Part of a small language model's weights.
Size: MLP 1024 SwiGLU, vocabulary 2879.
Architecture: RMSNorm before each block, rotary positions.
Training: a variant of Muon for these matrices, 736M tokens.
MLP neurons of a small language model. Each row is named by its layer, matrix (gate and up: input weights; down: output weights) and neuron, and shows model dimensions 128-255. Each number is 200 + 30 x the weight over its row's rms, rounded and kept within 0 to 999. A neuron's up and down rows have the sign that makes its largest values positive.
After each neuron's rows is what it responds to, as a language model described it from the Wikipedia text at the highest values.

L7.gate503,235,260,239,243,176,272,145,192,201,210,222,241,195,193,220,149,202,216,231,266,182,182,229,207,204,243,213,193,232,227,210,197,159,145,197,182,164,207,178,208,149,216,177,209,247,142,179,190,202,202,243,180,190,206,123,174,211,235,249,199,231,175,221,215,158,140,202,252,134,169,244,153,170,251,206,200,178,222,185,178,185,226,175,222,206,194,199,201,216,151,176,216,200,173,226,202,121,187,184,210,203,212,158,207,142,210,139,206,201,203,157,211,156,212,168,186,171,230,253,169,213,250,222,194,209,188,190,221
L7.up503,197,215,259,192,198,180,179,202,144,238,197,180,207,234,195,174,238,182,228,210,151,150,244,214,189,190,195,212,191,205,178,248,188,201,175,192,152,177,225,235,162,211,243,165,236,167,226,198,177,204,162,215,207,198,171,206,222,262,249,217,176,179,215,158,184,201,186,253,174,208,216,193,185,182,208,223,176,164,193,230,189,208,254,268,178,240,164,176,244,180,190,205,260,209,195,242,190,242,174,226,217,145,157,184,168,170,130,193,201,262,200,223,198,194,159,249,251,221,192,235,164,220,179,178,218,210,178,234
L7.down503,188,202,214,206,182,160,173,227,179,202,151,241,154,212,206,184,156,216,232,220,227,196,207,232,149,181,192,242,236,213,204,174,226,143,149,217,99,182,209,198,174,177,177,215,192,176,167,189,229,207,202,234,204,227,118,183,199,208,175,205,192,228,203,190,222,149,192,253,229,206,147,213,200,191,205,184,230,203,192,236,247,210,202,231,264,184,142,151,215,162,167,219,203,172,159,201,151,210,173,201,184,176,173,144,156,182,195,211,224,214,174,177,213,269,193,214,184,239,197,193,193,246,207,175,238,195,136,250
Colons after infobox field names like Founded:, Release date:, Website:, and words leading into a date (since, until, born, end of, in 20).

L4.gate21,208,261,215,258,196,248,172,217,193,186,211,230,189,165,168,202,168,200,203,208,208,180,176,248,225,230,171,231,191,221,210,171,246,157,229,171,188,262,190,173,208,210,264,222,206,236,170,226,247,203,209,182,234,186,236,239,260,212,184,219,245,176,200,220,215,169,183,249,241,213,205,205,190,213,158,177,166,174,146,191,237,218,204,259,177,193,261,176,163,185,188,206,202,211,156,200,194,199,120,208,201,186,226,244,231,221,223,213,179,242,213,161,172,268,192,192,174,217,233,144,249,227,144,189,208,166,191,221
L4.up21,232,183,228,200,177,189,192,238,178,226,194,207,238,184,218,174,202,180,175,213,200,190,222,238,182,237,136,214,141,145,202,190,193,147,190,201,223,225,193,229,229,254,251,253,189,173,204,136,173,151,282,217,209,213,185,244,219,189,219,205,244,190,232,208,223,185,217,165,175,215,204,242,213,216,161,174,119,244,164,172,231,238,172,245,208,225,225,239,224,196,210,177,217,202,216,221,223,201,163,179,230,167,190,207,211,203,246,128,227,174,165,189,183,268,224,243,232,211,255,229,177,246,250,257,172,188,222,202
L4.down21,227,205,235,274,246,225,205,162,166,249,134,242,174,208,230,201,194,196,165,213,174,207,143,208,212,207,165,229,231,198,206,199,227,212,227,202,208,225,195,154,192,227,180,182,160,216,205,236,255,232,160,210,176,229,220,225,207,190,164,214,220,206,232,176,215,153,197,223,201,229,212,160,182,223,151,144,125,179,146,201,189,226,185,265,252,178,227,177,250,215,235,234,168,187,131,209,162,210,181,223,144,183,205,207,217,186,261,225,192,210,191,186,201,247,215,240,197,231,279,136,208,164,210,172,240,208,149,217
Colons after infobox field names, strongest after Website before a URL, also Headquarters, Locale, Binomial name; weaker on scattered word-ending pieces like -er, -ing.

L7.gate453,190,248,197,217,167,215,180,243,226,190,185,195,193,193,208,221,200,257,171,192,180,238,200,175,195,175,206,195,206,197,188,147,195,217,217,190,225,216,187,213,154,180,190,170,216,172,218,193,154,264,229,192,153,172,187,233,197,222,246,200,197,222,191,234,190,176,168,181,164,190,157,221,242,254,147,206,182,195,216,219,185,261,208,185,204,218,180,164,173,210,253,139,205,232,184,190,209,239,255,212,169,189,163,268,221,169,213,174,229,238,193,179,214,233,190,175,200,178,170,210,202,218,246,191,228,201,151,220
L7.up453,193,192,240,194,202,275,163,161,238,204,154,227,159,223,201,190,157,230,213,225,151,179,170,207,208,210,215,222,171,202,207,201,185,201,202,150,179,243,182,246,172,220,155,227,157,186,183,165,197,230,245,260,166,119,200,203,209,204,271,209,183,257,220,267,177,189,208,172,174,201,143,195,173,201,208,205,155,219,135,238,176,185,168,130,185,292,256,183,212,249,169,196,195,222,199,235,183,222,215,183,219,198,193,257,191,194,209,145,195,186,210,215,171,192,228,231,172,194,196,182,201,242,178,169,179,226,214,141
L7.down453,170,199,159,181,184,180,180,231,242,196,211,154,139,138,204,192,204,214,154,212,230,203,171,154,194,177,170,185,240,212,191,201,216,263,162,236,206,225,193,220,188,183,206,141,193,223,193,150,166,197,162,257,195,146,195,211,194,206,183,164,189,197,193,199,251,165,182,196,210,173,121,249,217,215,167,204,153,196,188,229,161,155,165,197,238,176,226,218,188,205,200,206,207,197,199,223,147,226,224,213,197,208,207,207,227,225,213,267,193,190,187,178,201,228,133,236,190,155,202,213,218,241,195,178,290,200,168,185
Word-initial J pieces in personal names, as in J+ones, J+r., J+arrett, plus weaker hits on word starts like acc, imp.

L7.gate558,169,167,226,236,189,157,183,160,212,163,217,226,216,176,194,201,172,156,141,237,239,201,164,199,179,154,192,216,154,228,155,207,215,141,151,209,195,236,150,163,242,181,219,181,252,166,187,188,178,178,191,232,203,165,234,198,199,209,196,192,177,212,221,190,170,197,181,271,203,140,156,206,158,218,228,189,154,159,180,230,177,160,226,212,268,164,199,206,217,199,210,132,269,250,235,229,231,232,172,186,171,200,188,205,195,206,242,200,217,171,233,263,155,221,163,244,194,194,226,183,140,194,219,171,206,187,211,171
L7.up558,141,206,211,207,195,218,152,218,160,185,210,235,223,144,160,221,185,227,206,230,207,255,213,158,230,188,212,234,172,264,240,226,218,153,200,184,239,215,145,179,172,209,186,212,203,177,196,205,204,186,241,240,227,193,177,216,178,160,211,189,209,172,241,198,179,178,206,239,233,131,225,142,193,187,163,188,171,161,189,247,179,229,165,223,172,187,136,180,235,236,204,200,207,180,183,212,194,213,200,232,168,192,187,207,203,208,224,199,232,206,154,210,201,189,133,174,191,204,199,230,176,219,239,167,249,226,242,221
L7.down558,195,202,184,161,227,175,180,248,199,178,216,222,173,184,211,242,162,207,160,191,216,249,149,196,196,145,192,217,249,179,196,226,205,240,220,201,213,195,218,195,190,197,193,193,237,168,98,210,182,196,206,158,188,173,181,206,199,197,218,209,226,262,219,174,161,219,165,222,219,204,226,229,227,173,195,215,285,202,151,109,181,202,173,201,264,229,177,217,210,126,207,172,200,182,204,185,222,186,218,143,164,245,190,238,230,191,197,219,204,173,136,183,201,192,257,152,130,233,223,208,210,183,170,166,211,162,161,295
Tokens that continue an unfinished unit: periods after initials or titles (Mrs., Dr., Op.), minutes after ° in coordinates, and mid-word name pieces (Th-or-ell).

L5.gate403,219,221,201,241,217,206,174,209,167,154,232,218,147,252,222,193,257,243,210,223,190,202,219,220,163,154,223,243,174,177,196,181,177,146,169,243,159,247,218,140,179,177,165,225,189,180,188,199,230,206,183,212,163,175,180,141,157,200,208,221,206,245,192,155,211,250,178,224,213,235,184,173,201,204,243,128,202,166,179,197,173,200,219,191,190,203,221,123,194,235,170,202,223,204,214,236,219,233,218,197,190,187,180,219,219,250,205,256,203,186,261,151,197,234,155,206,195,241,197,164,196,214,239,243,175,227,209,159
L5.up403,248,204,222,200,178,201,203,166,226,200,141,196,201,194,182,205,197,227,218,240,190,175,202,189,186,226,179,175,191,208,217,242,198,184,137,194,192,170,195,139,153,197,143,223,212,195,216,226,205,219,175,245,242,169,210,211,205,138,152,197,195,206,211,191,215,185,211,279,239,242,169,168,156,191,207,213,152,175,221,225,244,191,187,168,246,228,155,195,253,216,188,154,178,274,231,222,173,197,208,196,175,181,154,190,200,204,222,150,239,195,198,225,180,183,174,262,209,201,241,212,177,189,230,226,249,224,218,196
L5.down403,233,190,141,219,175,218,173,181,215,214,169,198,180,182,185,230,239,210,214,162,169,190,241,196,157,213,211,192,248,207,172,207,173,180,187,189,215,191,210,208,234,216,151,206,191,195,179,153,222,172,208,270,193,199,201,190,247,196,221,181,161,224,233,257,264,230,230,173,259,233,172,175,205,188,202,257,186,242,203,189,197,224,178,183,247,216,158,202,237,202,193,210,154,255,191,199,171,193,192,177,181,206,185,202,218,156,237,216,146,159,148,199,194,224,276,148,263,238,213,124,231,146,171,158,258,229,180,176
Final inflectional piece of a verb split into word pieces, usually followed by its object, such as prov-ides, att-ended, obt-ained, d-one.

L7.gate729,200,125,187,170,220,160,225,181,203,181,184,240,196,171,168,141,231,231,276,133,198,169,176,227,211,281,203,208,206,215,261,184,182,146,170,237,189,185,165,180,192,161,186,189,183,244,167,208,184,208,154,201,203,217,179,147,193,194,208,186,223,228,173,222,213,189,188,227,243,182,174,222,180,198,199,205,123,240,224,186,152,178,215,201,169,245,142,166,212,250,198,235,171,220,230,213,195,216,169,226,219,222,226,180,211,235,188,207,213,185,221,204,206,174,163,237,205,130,224,189,143,170,196,265,226,165,200,204
L7.up729,229,235,164,229,188,177,211,191,178,141,172,172,237,170,186,205,234,225,260,232,203,198,195,142,200,185,211,232,181,257,189,206,175,195,215,197,204,245,172,207,193,192,207,186,201,188,241,238,199,203,259,241,243,188,196,170,119,203,188,212,178,244,164,168,218,175,195,209,183,190,117,168,198,209,187,174,201,213,140,199,228,165,241,148,224,184,217,211,237,205,245,183,211,215,233,200,159,141,206,190,231,174,202,185,204,250,198,233,210,187,176,178,246,145,240,225,236,231,225,272,222,215,166,244,202,207,252,176
L7.down729,189,232,210,158,196,201,187,206,136,236,198,208,177,200,177,180,136,214,232,208,210,194,157,146,187,204,213,150,209,291,238,201,257,213,152,247,199,156,211,190,168,267,159,239,167,186,214,212,197,272,193,262,195,178,148,199,156,173,189,194,218,205,219,240,158,142,184,191,235,240,167,198,257,166,217,199,249,241,186,203,209,174,201,142,188,226,151,205,179,224,207,237,233,209,179,172,205,204,189,182,124,196,237,198,193,162,178,277,161,204,191,154,200,206,194,233,156,179,181,195,203,198,193,209,189,225,224,192
Prepositions and verbs that lead into an object phrase stating an outcome or content, e.g. "resulted in", "finishing the season with", "made", "includes", "caused by".

L5.gate326,164,184,183,180,191,125,218,161,250,226,172,173,182,231,211,177,201,195,196,209,199,202,192,219,252,186,224,195,200,182,178,213,210,196,220,133,194,184,175,175,219,221,214,201,265,190,236,243,206,252,206,233,246,149,192,172,216,193,223,253,186,244,198,175,154,220,186,158,153,211,170,229,220,203,184,103,191,165,180,169,229,212,183,186,281,238,153,168,228,260,243,211,226,202,185,220,184,209,204,186,172,186,184,199,185,199,157,209,212,241,250,184,188,248,239,257,195,202,187,249,184,223,183,202,222,244,195,101
L5.up326,203,216,204,197,181,164,186,250,203,227,180,230,203,199,141,178,157,191,199,171,228,203,193,167,203,181,203,204,187,175,172,243,268,155,232,211,184,133,223,176,249,213,194,185,158,198,234,194,204,164,193,205,174,184,244,178,229,182,225,198,212,198,190,186,197,189,245,198,217,156,189,156,218,154,214,132,221,176,232,175,223,250,222,251,191,204,181,193,205,222,215,206,208,246,185,214,224,162,205,201,200,183,197,191,206,184,187,191,207,175,231,164,173,215,228,235,242,259,157,192,199,186,167,209,297,167,157,150
L5.down326,179,161,211,174,199,247,176,203,239,196,273,198,205,204,181,230,155,160,147,203,210,164,206,218,206,218,196,213,241,202,223,232,222,161,212,199,214,236,206,171,207,175,204,198,222,227,200,228,172,173,198,112,202,154,222,158,234,268,201,205,206,219,182,215,250,217,233,184,244,209,202,224,245,212,181,192,176,258,194,191,207,243,205,233,199,185,194,256,229,212,200,195,191,201,163,232,185,131,180,214,192,239,194,199,219,190,172,168,178,209,158,156,214,212,142,155,221,199,178,223,233,136,192,200,156,204,257,162
Short syllable pieces that open or split a longer word, often "vol", "acc", "dec", "bl", "ol", as in Vol. 2, accident, declined, Volleyball.

L4.gate100,218,189,216,202,183,216,221,189,202,199,236,180,160,156,194,187,215,200,208,197,185,218,246,188,166,185,179,212,185,201,153,174,212,187,207,215,248,184,218,206,243,180,206,221,206,182,317,206,206,194,192,147,205,189,201,190,177,211,222,186,213,305,205,210,211,165,224,181,186,159,184,193,170,219,212,169,186,231,250,211,278,198,169,202,182,187,213,195,188,183,264,185,145,176,167,229,123,233,189,193,262,240,209,174,203,227,169,222,144,251,208,199,219,199,209,241,254,186,246,137,217,187,268,154,137,247,222,200
L4.up100,170,192,189,198,177,219,204,214,202,176,207,129,227,189,200,179,171,142,142,220,212,245,236,216,210,185,223,262,226,179,193,191,187,218,227,202,184,199,269,208,198,153,208,182,195,181,236,152,172,198,169,187,124,228,190,206,146,175,141,214,167,253,198,168,183,213,249,206,202,188,151,250,170,172,207,174,204,194,254,223,212,131,205,136,187,238,162,209,219,183,231,168,215,175,192,202,204,195,217,240,168,188,201,212,198,147,153,185,156,270,189,180,180,223,142,193,194,159,180,162,197,200,205,209,191,180,236,198
L4.down100,239,207,239,239,259,172,180,181,181,207,179,174,241,184,148,163,192,227,175,281,197,234,213,184,256,205,173,208,187,240,190,227,193,204,192,215,133,200,243,221,206,218,202,140,203,216,196,230,226,188,222,208,198,240,183,180,216,216,197,258,190,213,191,223,195,159,171,165,252,197,205,197,181,253,150,217,179,240,221,167,165,232,244,189,216,185,188,230,139,177,220,196,230,185,215,237,233,207,226,179,161,203,227,190,164,170,236,205,181,216,202,146,180,231,224,151,200,187,252,249,267,238,157,194,188,221,210,204
Word-piece tokens early or mid-word that are followed by further word pieces, such as d-iss-olved, s-omet-imes, acc-used, n-ine, n-one.

L4.gate436,181,205,219,267,180,218,183,253,205,188,202,187,245,179,195,161,166,262,212,151,172,216,235,178,145,179,232,136,221,221,202,249,210,197,249,213,230,242,206,173,111,221,209,197,208,224,178,197,187,264,260,212,211,237,191,156,179,282,242,190,207,216,241,142,193,167,185,200,173,236,248,166,198,141,178,179,240,201,192,208,172,230,184,213,198,208,189,171,252,195,192,161,161,215,173,167,196,156,230,265,179,159,197,298,182,203,190,243,223,161,174,216,238,192,135,196,207,188,224,143,187,155,142,181,194,210,203,172
L4.up436,190,203,183,167,144,209,210,195,212,231,201,171,174,212,183,133,214,221,194,163,142,213,179,211,211,196,198,181,196,192,186,197,198,199,208,180,209,173,185,242,166,132,188,195,172,181,171,219,207,225,199,200,197,175,173,182,171,209,237,196,208,209,159,163,185,181,110,251,190,251,175,209,232,240,192,103,271,186,202,239,224,207,239,186,198,188,206,173,204,213,186,214,238,155,225,218,189,164,192,221,234,180,245,231,191,237,229,170,170,219,261,176,143,231,187,213,175,206,129,182,211,203,192,193,156,177,218,235
L4.down436,208,160,174,286,169,191,165,206,190,195,236,229,178,226,153,188,216,250,256,197,191,191,237,260,108,200,132,211,205,215,259,211,179,180,177,200,191,197,176,192,173,144,234,221,203,156,216,217,195,249,187,222,143,192,223,203,175,219,214,211,233,195,158,219,215,175,181,200,284,241,216,213,178,153,171,202,212,184,228,187,201,205,198,189,265,179,208,177,251,255,163,233,208,236,185,197,225,206,219,237,215,216,213,205,124,134,174,239,184,214,186,154,189,240,225,188,187,199,162,192,168,164,232,186,238,180,233,191
Final word pieces that complete a split verb expecting an object next, mostly -ing/-ed suffixes, as in purch-ased, collect-ing, controll-ed.

L5.gate711,202,125,186,155,172,162,196,214,178,150,243,153,176,222,188,151,168,191,207,182,231,224,211,185,197,223,166,179,215,227,210,170,220,153,164,174,166,206,208,200,242,160,231,171,176,205,204,207,174,177,193,192,166,234,182,227,204,156,166,231,220,256,180,178,201,165,221,201,167,164,207,164,222,144,172,237,224,250,162,200,181,206,201,203,219,179,190,200,263,203,244,171,234,150,226,141,243,194,185,198,188,200,214,206,245,189,209,187,169,246,269,225,157,181,250,194,202,166,183,235,204,197,155,171,204,190,254,210
L5.up711,200,148,204,244,218,178,182,232,196,148,194,184,252,180,199,191,180,170,156,197,268,261,186,168,201,139,227,221,192,210,206,198,181,186,165,198,177,215,234,166,185,223,209,194,194,157,231,184,247,253,196,185,144,213,197,192,240,184,209,182,195,192,188,226,112,204,257,176,211,176,168,221,215,92,172,205,150,224,183,229,200,272,161,229,150,152,182,217,214,158,239,190,214,201,223,185,199,264,160,189,237,205,209,197,173,217,210,170,170,235,215,235,167,195,237,234,215,253,172,198,193,233,230,168,162,195,155,217
L5.down711,201,237,226,226,234,192,220,222,209,220,188,218,199,145,161,219,161,168,226,203,181,195,147,186,228,230,189,151,193,200,260,186,157,233,173,187,229,218,200,177,226,249,200,184,198,203,195,170,245,193,207,219,171,144,225,200,229,219,237,223,212,175,185,236,214,225,200,257,238,182,217,204,218,226,220,220,227,127,215,211,174,157,208,142,195,244,203,207,193,200,155,190,163,202,183,179,151,173,203,168,195,204,174,138,209,197,141,244,219,142,179,165,216,217,138,209,198,235,233,203,207,220,264,226,215,215,191,210
Final pieces or periods that complete a proper name, mostly given names, surnames or abbreviated genus initials, e.g. E. niveus, Car-ter, Garc-ia.

L5.gate704,162,184,195,217,143,169,196,173,180,179,205,240,205,201,179,181,143,182,202,211,183,204,220,262,163,192,226,224,184,182,229,169,219,178,231,208,212,217,205,180,219,237,173,194,271,192,150,214,175,239,130,205,183,222,192,251,245,181,235,221,237,161,174,259,184,256,168,212,206,179,193,229,180,202,173,208,190,199,184,171,194,210,213,156,230,252,232,187,205,183,177,180,266,215,192,172,209,231,203,208,222,211,206,222,170,172,212,237,199,218,252,180,177,229,176,180,215,211,190,224,223,173,222,196,176,270,218,209
L5.up704,197,175,175,211,183,201,164,161,150,186,208,228,204,170,130,203,176,230,199,206,175,203,196,181,177,201,246,160,178,160,301,226,196,171,188,212,226,195,171,187,259,193,225,159,184,249,168,217,167,271,226,230,176,191,156,203,197,181,241,232,219,198,191,256,186,256,184,187,145,167,153,183,234,220,151,206,216,214,177,227,229,209,157,171,221,226,205,186,170,208,204,195,178,229,199,231,185,182,193,213,205,152,169,238,161,206,276,189,246,173,201,169,199,216,206,203,241,198,213,171,192,187,197,226,192,196,201,231
L5.down704,252,206,218,151,208,149,191,200,150,193,176,181,229,210,189,221,174,181,188,172,205,194,194,233,196,244,219,249,173,224,182,175,212,222,184,215,216,205,259,187,240,181,232,198,223,185,179,202,201,198,187,165,244,238,222,231,210,259,178,201,246,213,170,250,226,259,242,181,259,153,208,206,182,203,232,190,150,162,199,192,182,245,152,230,229,231,201,205,195,139,226,146,183,119,212,214,252,180,189,235,212,183,206,196,171,189,257,222,174,217,211,219,186,186,231,188,172,229,194,203,190,210,194,214,227,201,152,165
Token that completes a multi-word proper name or title, such as Salt Lake, Cape Fear River, Marcy Avenue, Bath Bus Company, Vol. 2.

L5.gate194,174,237,226,178,193,224,205,161,236,232,207,240,182,206,201,241,195,175,220,268,185,232,190,178,136,248,172,200,244,156,201,172,187,215,188,190,239,199,199,198,190,211,199,223,183,188,183,234,175,211,212,178,167,238,227,177,205,206,246,268,210,230,131,212,218,204,145,187,170,208,207,176,171,198,195,205,156,213,221,234,157,213,194,198,236,155,257,226,215,258,170,189,195,229,176,229,165,233,181,285,203,204,206,215,205,162,186,180,208,283,184,193,158,217,184,206,219,184,225,169,253,227,233,203,228,222,161,161
L5.up194,250,208,209,230,204,230,250,156,183,223,222,227,205,156,239,189,234,244,199,248,202,224,149,174,178,213,263,246,200,178,274,218,170,246,186,193,193,251,261,204,228,204,258,220,162,214,127,164,226,145,219,224,213,200,184,209,205,157,216,252,211,267,227,212,249,157,196,187,218,244,197,185,237,200,166,226,166,181,162,163,209,227,228,169,155,146,219,199,224,182,142,215,223,198,188,196,189,207,205,190,239,191,147,200,222,172,254,169,247,202,246,183,166,241,236,249,164,212,173,178,232,247,185,194,171,172,182,173
L5.down194,241,197,168,181,157,222,236,205,216,169,161,183,173,169,170,254,178,224,157,236,194,192,182,199,218,159,213,208,213,210,209,187,188,193,136,170,162,254,185,232,188,162,205,230,216,189,238,239,217,160,191,211,210,210,165,209,165,219,228,178,198,213,199,194,216,173,134,221,201,240,171,175,159,207,149,195,190,202,172,139,181,150,142,200,222,178,213,181,198,198,193,166,227,196,176,240,216,206,206,214,224,189,199,159,200,218,203,191,226,263,225,135,137,265,203,201,182,198,169,195,227,217,233,171,205,261,197,198
Colons after field names in infobox-style lists (Label:, Website:, Released:), plus weaker mid-word pieces such as cloverle-af, man-if-est, ent-ered.

L7.gate583,217,185,166,171,176,212,206,233,151,206,217,190,224,209,246,202,204,246,153,210,170,149,214,147,142,204,244,182,167,196,210,228,203,208,231,240,195,201,270,141,241,197,153,161,137,191,243,193,134,237,225,206,143,218,224,213,186,192,203,143,180,208,200,194,206,189,230,257,204,235,216,209,160,229,205,151,226,169,209,250,220,241,198,202,218,207,173,165,166,181,175,197,178,156,291,193,254,209,208,209,187,216,187,169,211,217,258,205,257,216,161,213,184,153,171,153,215,215,202,227,211,199,216,186,188,255,232,153
L7.up583,194,212,193,150,168,155,153,209,224,79,188,224,169,204,167,178,209,209,209,169,183,185,237,183,218,222,170,201,203,212,265,199,227,215,203,240,224,226,200,264,238,208,200,147,239,173,185,213,162,216,182,218,185,255,185,194,200,161,188,192,220,253,218,209,171,188,221,200,184,178,252,185,152,195,209,220,245,111,163,187,245,172,198,207,194,248,213,220,232,183,213,223,198,204,240,221,226,240,212,149,222,206,213,160,203,207,192,202,192,240,237,262,232,212,233,207,175,135,193,186,146,168,227,149,185,198,174,254
L7.down583,176,219,212,190,238,223,266,208,210,298,218,149,208,138,206,243,207,220,169,212,263,222,211,232,202,174,239,184,228,288,171,135,161,179,180,230,223,141,216,119,247,194,169,177,185,225,193,203,225,224,191,192,191,204,217,197,197,210,154,237,218,187,150,199,254,216,209,166,246,172,167,225,245,240,262,230,165,231,254,206,215,201,172,223,221,170,214,242,166,197,172,189,200,206,193,180,195,169,175,222,190,172,229,215,136,202,187,152,210,187,187,192,179,196,186,229,219,252,210,169,241,195,168,249,225,194,247,254
Final head nouns or closing word pieces of named places and facilities, such as station, building, Museum, Hot-el, Can-al, br-idge, often right before punctuation.